config = dict(
    n_layer=9,
    warmup_steps=200,
    decay_shape='linear',
    steps=8246,
)
MLP neurons of a small language model. Each row is named by its layer, matrix (up: input weights) and neuron, and shows model dimensions 112-207. Each number is 128 + 24 x the weight over its row's rms, rounded and kept within 0 to 255. Numbers have three digits each.
After each neuron's rows, "fires on" lists the tokens most often at its 100 highest values on Wikipedia text that the model never trained on.

L4.up577:131117101147113127144085153130189162129147087150134148102162155094122151110123144146159109183133115170157120085090149120097102143088120087163157127131129123139136080143092127141103084075112087124054110143140139143108118147118117144119117138115160085097140143137138140116152146138140084158
fires on: "w", "b", "ent", "ced", ".", "in"

L4.up859:109145137113133142130120145110159140080117082133145156143088153150139127093117093179108148166158100167122133124135151133162178103113111109133093152145126130154143112116134135131085164125142106162110211153113138156126139144100138130089105132119125129132117159164188099131124148120150118153
fires on: "y", "le", "en", "ing", "es"

L6.up415:134102099126128078163136122058112087163157109106107131107145151150139095141144130070108099143143112100166144103100136101126152164107137161128087156119136145123101132148113156157132142103148147125149164131082122142108127095110159119108102104103126106142157106128108125121144175114129123165
fires on: "l", "all", " L", " l", " more", "ward"

L4.up716:140139140117113147147125163113155123143146169128124106121170143115130158100169124140133110139154074124126113116139115123144116152094113116113121124107176133136121105131125130144166110126094105055098136153131104112142133147112126097121078178105133135146163126087156148129111155161120149113
fires on: "is", "h", "y", "as"

L4.up806:122132101137070128156173149154071122147136120081097122134123107110151099120195125135111159153144132104135119109155138145144147136099130198159168130088177126092131169098128101135101125119127089105108132134129160082126110124153155136128098121113152164131115108159143116095134127157121120137
fires on: "ou", "ly", "ely", " not", "h", "y"

L4.up618:147103134123157158107150133146141089093113120107149151115119112123115168136116079123134092104149135102131109123120175139119163126136103065091099110104126180119149125119097133139113127082138072123109154123050170120098118089128125146140114139140138099155126135119153176138086116133134138124
fires on: "an", "i", "e", "ab", "at", "um"

L6.up132:134134172114084119164120187129099148154134129149140142137126124120077118127134150141089112155118094137122120104138152115125118133141132162118134099104147130094117101127110125150147131084172126100127100160157115156140160168132156117118117169144153102143164103139185114110170102153129159109
fires on: "es", "uro", "is", " im", "x", "y"

L4.up460:131151139174113156109161175103126113109139169126146113104169163118156153142121146135150143133166127116137128148113071108136115186133126074159155145091122146135121140134136141144142130154086106131131134063142111118147146054160128143140137144117153139163103097130131137134120095128120102097
fires on: "b", "ub", "é", "p", "ant", "is"

L6.up36:128137137107156109132141164155139156130169112138145152128143078140149131121106160118104120129133146120170125127197123117137146110120128148103116091121172134103092131141123149099122143094111090146171161111128093131139129103138106122065084131137126137173097141141142125172104128099110119153
fires on: "j", " Fran", " O", " Ar", "al", "le"

L4.up152:146090120152095061169126115102116113156137137123098166102144143113167124103128145121140139113102145103106133127117130139076122076140105158110136103130156142096125161100142134131127197130139147128158127133062121146068162144103143155125130130111117127152099150099105143107133087114134121154
fires on: " more", "iz", "all", "ic", "ion", "az"

L4.up933:172165101153143117139157101101133136123084175098158126128123116094110123119133132129187184168130159124130145161148109156182128115167121120088109121134111133133107095143131135141085155123140172105129119092092084107135132134130156143135121131120108120172149127131120109171104156113116103124
fires on: "t", "f", " m", "en", "p"

L6.up408:150121127119129167126115115138077143151129110137165210132127139116101093111124153108131133158119133087129129117113137137119124090126142132125116098166104115156111174115142170107152117074176133128143137172114091088138116129122099091101107101106124136112091144141125138161103138169139102129
fires on: "p", "om", "e", "h", "f", "at"

L6.up329:138112081157098152142105104137131146094106104105143123146094117142116122156116129101135120153075144182155088123103123129133129127170131127158137092134118133077118105126129152141163094064114114093087120122157125160129127117134160143159137134129131129110127113148115121128131133144211141108
fires on: " to", " pro", " ex", "v", "x", " in"

L4.up116:169159056116074124152141124113144090145144152124131095152127136124120030116189133128128134149126119100115124154111078091144154109181122122118131085087140129137104140120102137114137156084112131148099109097116118190140106115172139105107108189126138085110140107172081120134130119147106155134
fires on: "ay", " so", "ult", "ames", "out", "ice"

L6.up594:103148125137135080127103136146159120110076116111116134149118126150105116115159108156128109115071135138122145079126121136078085111107126143101101119126114108109135128165099070128127155157062119116152137115155141131110106110128088087138129096145080155132136144157128138133118059114137141147
fires on: "or", "er", "u", "im"

L4.up696:117105116155137148116149140126155161160122176151127111098137119102106131152153080155117108124129145139106113122131152115156141116115149074153079144107162129100119088114150115141108119136126094105137131128102122133151134127143130135127063187089119137094128164132151157175173172156104146132
fires on: "s", " sup", "l", "en", "and", "nd"

L6.up475:141119147127125138144105138139173126161106152134110166111092091162116143129169128139147125087112110162102127085119149116126099126120132115085101124095140093125120135157104117151163086150114174096144126131159129116156089123100125104135143120122121126136169123129143153134121123127142126123
fires on: "er", "r", "im", "or", "ment"

L6.up55:141117081139124118112122107123151137112101115101159151067087154091170151132120121117146113114103100157161123111110089112129124084115112157089127168123147127104140094133150149130106141130125120143139101138110103146131157161126095122075131126127153095163127101149116089151163118107121147128
fires on: " as", "ed", "om", "es", "."

L4.up209:137132167123161132145122094125124105112144145129098140131165149125156120137149109113106096141162091119137145116126091100176094126139143134138103158101136135139117076068163155112121076111094133137154127078112150157114089125108121188123127143130117143145167128127121142160101123145113108094
fires on: " al", "al"

L6.up116:156151108095138183137124134150138156116114168143121120114103143117134152139125103114162144149098119106135129121098143116149137123162120139119133089115128096144076156179159112122155154098169198127114150133143156134133148181157138135105161123129114126113139158191137112154120117105159110116
fires on: "ar", "u", "ul", "et", "ol", "a"

L4.up941:143140126117172104110089129121133093151130108156150143134145123094136084107143106136107131114158135109168145139122107155108099168129135164093122120151143130080110122104117134107123102147107084097098124045119094142149142116096140176095135121123154171144158067097137165148096111111120106133
fires on: "al", " al", "an", " |", "ill", " st"

L4.up920:112158110138097121081117155112103113115104058094148140125090158136181143157131053133100164178118193142162147160102113112138104157126103110131190132140163134120108134135117188125122165122140119126136166105107116135148176095098094097137141134102157167126135149077129146130115089140159134094
fires on: "ing", "n", "ith", "il", "in", " its"

L6.up113:136105146075111128135181127149142089116127147125117119106100128135141137117073073142160121128136073109154133104168126135139132156095104135111163129138164136176133160122140135142121155130163147065104093105150078128090135124136156158095143127129134162109131162132153128146098150135130102123
fires on: "p", "g", "c", "e", "′"

L4.up391:134133091107108123128148132113136108127139108130157118120122133113169154152092123139106181136102095125089146148068128191141082123120146125132133127150138126160134144164080116118129137142090102121097122133153112126109158092150190146130135128148135197128115121139145101144147142130130138128
fires on: "es", "y", "is", "e", "ly", "ay"

L4.up944:122097089100133130107121160116121094084145092138170161148169134124145130137141109128116070166123128137108122184116138103162134149123126150105142209100171140144147105154140135135167146117152089089114142132122115143114121106105173121152102181153141123106117145140122084139135159120097152102
fires on: "ly", "ing", "let", "ely", "k"

L6.up259:120133158124117136089115139165136109131144135149058140125126157122135121141145183125135124114122108124170118122122128154135151105139121148130105151116121096126116144120154086167111145096106172093131121138116133119090150158088156155144125150146118145095123152109120141195109154105159140081
fires on: "im", "ul", "in", "r", "ear", "red"

L6.up283:161157114152122139110097149117102112164168120111151122154127156130090133126099119132122117170114129152097140179167137106122151134211114115135134121139164101058125135153141091146142112133113163076109103088129147147164140141115139124144137125123156124122084144117115116120149120139101140143
fires on: "er", "ey", "et", "n"

L6.up170:169150097091102116137128130137099133185156154129097139103145157105133146174096127094139148148079131138122132140116096131091113114108154120123137146153076122124151126098137128107106141154145145136082116141123160161150157120118107138141151132169148134102092119129114098144143124123137104158
fires on: "ed", "it", "an", "m", "ad"

L6.up607:126171128152166099140110140126169137130145104144130169116113110130122104128095114175108140127150104114118114102132097127087125106158150095155137122136137080126132161168138107138115112050175162128119171088139137163100112157108161126140141084141119096094120134173126095115135105158128074135
fires on: "id", "p", "ing", "ul", "i", "u"

L6.up840:126169105177087156134077174128134121121119101129102173124144130172157132148151141145125161134113122129104133129151164096151142118140153079099101155134110123142094112112110099161150105096107145149108172104153160127091142106103125139122139087101137117094156137138150133072151112140157089098
fires on: "or", "im", "n", "oin", "il", "per"

L4.up23:152149148108138127114141130096128142120123143088155190101118098120126136144159146114142145118135151106138174107136120114124085117123123192123155136115156117127130139109147130127104174118143155124146132101096118122107127111109066159104077160156158159162150106139100117110108147136089079125
fires on: "ec", " O", " of", " Fran", "ll", "h"

L6.up377:152141125148130155133084144157149112136123114133127128161132145149105089150103114151129127126144147064158145133111140131119117138137142128120092120109119096151144123120163129120137142123181109122127074150132122133121137138132174139115133139120100114119138123129153138123153148148138127146
fires on: "p", "l", "ill", " qu", "qu"

L4.up402:143147136126140161157107132124134095186071116106153202168142101128142088102155173139148112107138152190140150160132110127164106125182105140107107074122088150113141105131159110102135119130159128128131099091134075123088108057156108164138108131095126103158143086127103158159150144144172160146
fires on: "ear", " per", "ul", "uc", "per", "im"

L4.up796:106130137127133121116129155116116112179142149119121135150154113109116148143154118175092107190136096120117114149118136140154124073096149118133107102186118143123107128113126121096158057091155111148114178131112125105100119127118118082128171125112133128119151160145127083117128114118136122118
fires on: "r", "n", "ar", "v", "st", " th"

L4.up994:126130125134134134123144116140131103139142185101133160079147102150103149102115106089126130093126117159136124122099107117120108150123135118146095134138112140210124152098103107114162074142084156152168171143146106119200116114160129137126125139131100208116137123137142090098106106122136122132
fires on: "m", "ague", "c", "ag", "ace", "ry"

L4.up206:103139141111132136165120118153165123172156115104130149128092101124156139137133098110141123098119133134172150106154135135111164145156100093157139119116122142119112102145116159140110116057159148158077150083091141126175094123120111152152159110096177142120110106117134133131130189195093085188
fires on: "h", "l", "i", "ul"

L6.up586:072147101120131114168102121191144109145122135103131126157091133119101123133147097091108117145115108093140150227051098141108094120099165149108106134126093116153160122149119104100091101140159098141145105114108151136144125134121080092116143141128122134089117125106100106152156099135119109155
fires on: "nt", "w", "m", "ly", "an", ","

L4.up803:119142117105088105101119152112141126101148150112137130123092126148176123094112087065103117139095155137087155182135163146085086119124111143136113129168122147138111109161128134101125100154074128170136146115152141085110086131153165144116129132138149192134115156116130135112163122125122113140
fires on: "o", "e", "le", "ly"

L4.up864:143135093106118166108120135158148153108119173131136158153109137157141116143139137097096119176120115113115125124116130140124138104130158152131121134126163129084136161143150148117160120135111080092135139139072105085110125099145123100091156112118170156134160153107168081111146178172163097164
fires on: "y", "nt", "al", "om", "h"

L4.up264:119136128131132116146145122132115112175145136142145171133082157153135159125123148098125123177112144077131140118143105122076112141097147103144084150152132116114126132151144140095112136074108097134121102118138129142118110124141134117105137143116148118101144118138155083155113122119138150149
fires on: "at", "ab", "ur", "h", "ra", "r"

L6.up639:110179096123126127135120125083132126174109169150126203088089146152106147115126054160126091158119108135116145085134113117152117140152144116114161107124142137159148146134132139124153122150117158123158075104130119115082124152120123153124149148148141149126140131144126138159126142140153116092
fires on: "r", "p", "m", "t", "or"

L6.up539:143177175143151139123148097132119152163141141105108130141120125162086100113145133118125144133106160153109149165114115107109123138112114118101139104165135119136134094156124144131166092082117156076094127127082143095144167113132153163124099145115119120159175088138110118158113125139116136122
fires on: "it", "f", "p", "ig", " comp", "u"

L4.up571:108150133147121112099119178135121111168137122121149131142164120137162152188141128079157095174132117121155104181120176111121145130114089140131142157099145109105127137129110142159103083127130110112066134171121157107143107116140146136114107108142146110080117084137138111134158149143195082151
fires on: "ill", " be", "ly", " not", " to"

L6.up911:088128121068093136123134143124151087118137150153099101126118106158098130105109117112155139139158159143153112113068141161176133129122123184122145108150083127121161133123136103121151111136137151096139117101132120115141150174107181137125115164087144142135136138086166136162083121155146157139
fires on: "l", "t", " by", "c", "p", "in"

L6.up592:108157102111095144128175069162110130127125147118120140152137151164144116147147122110139122129114130104146164114116112157109117146112145132161148165135167107134162135115121166150152143116098132132160106126136141160127140137134131086098064143123118128081136131132129097119113070134105082121
fires on: "at", "s", "p", "ad", "r"

L4.up494:132135117128113108135131142151126113106169112110083126150144132155123135122126107141126145130170129124158116120121135110127130067138149151122108130091128150118133148096128122134176125124080149107103110150115142105058110110103159083155130140144113123141128126132125105107114157166168065123
fires on: "g", "in", "v", "ru", "r", "du"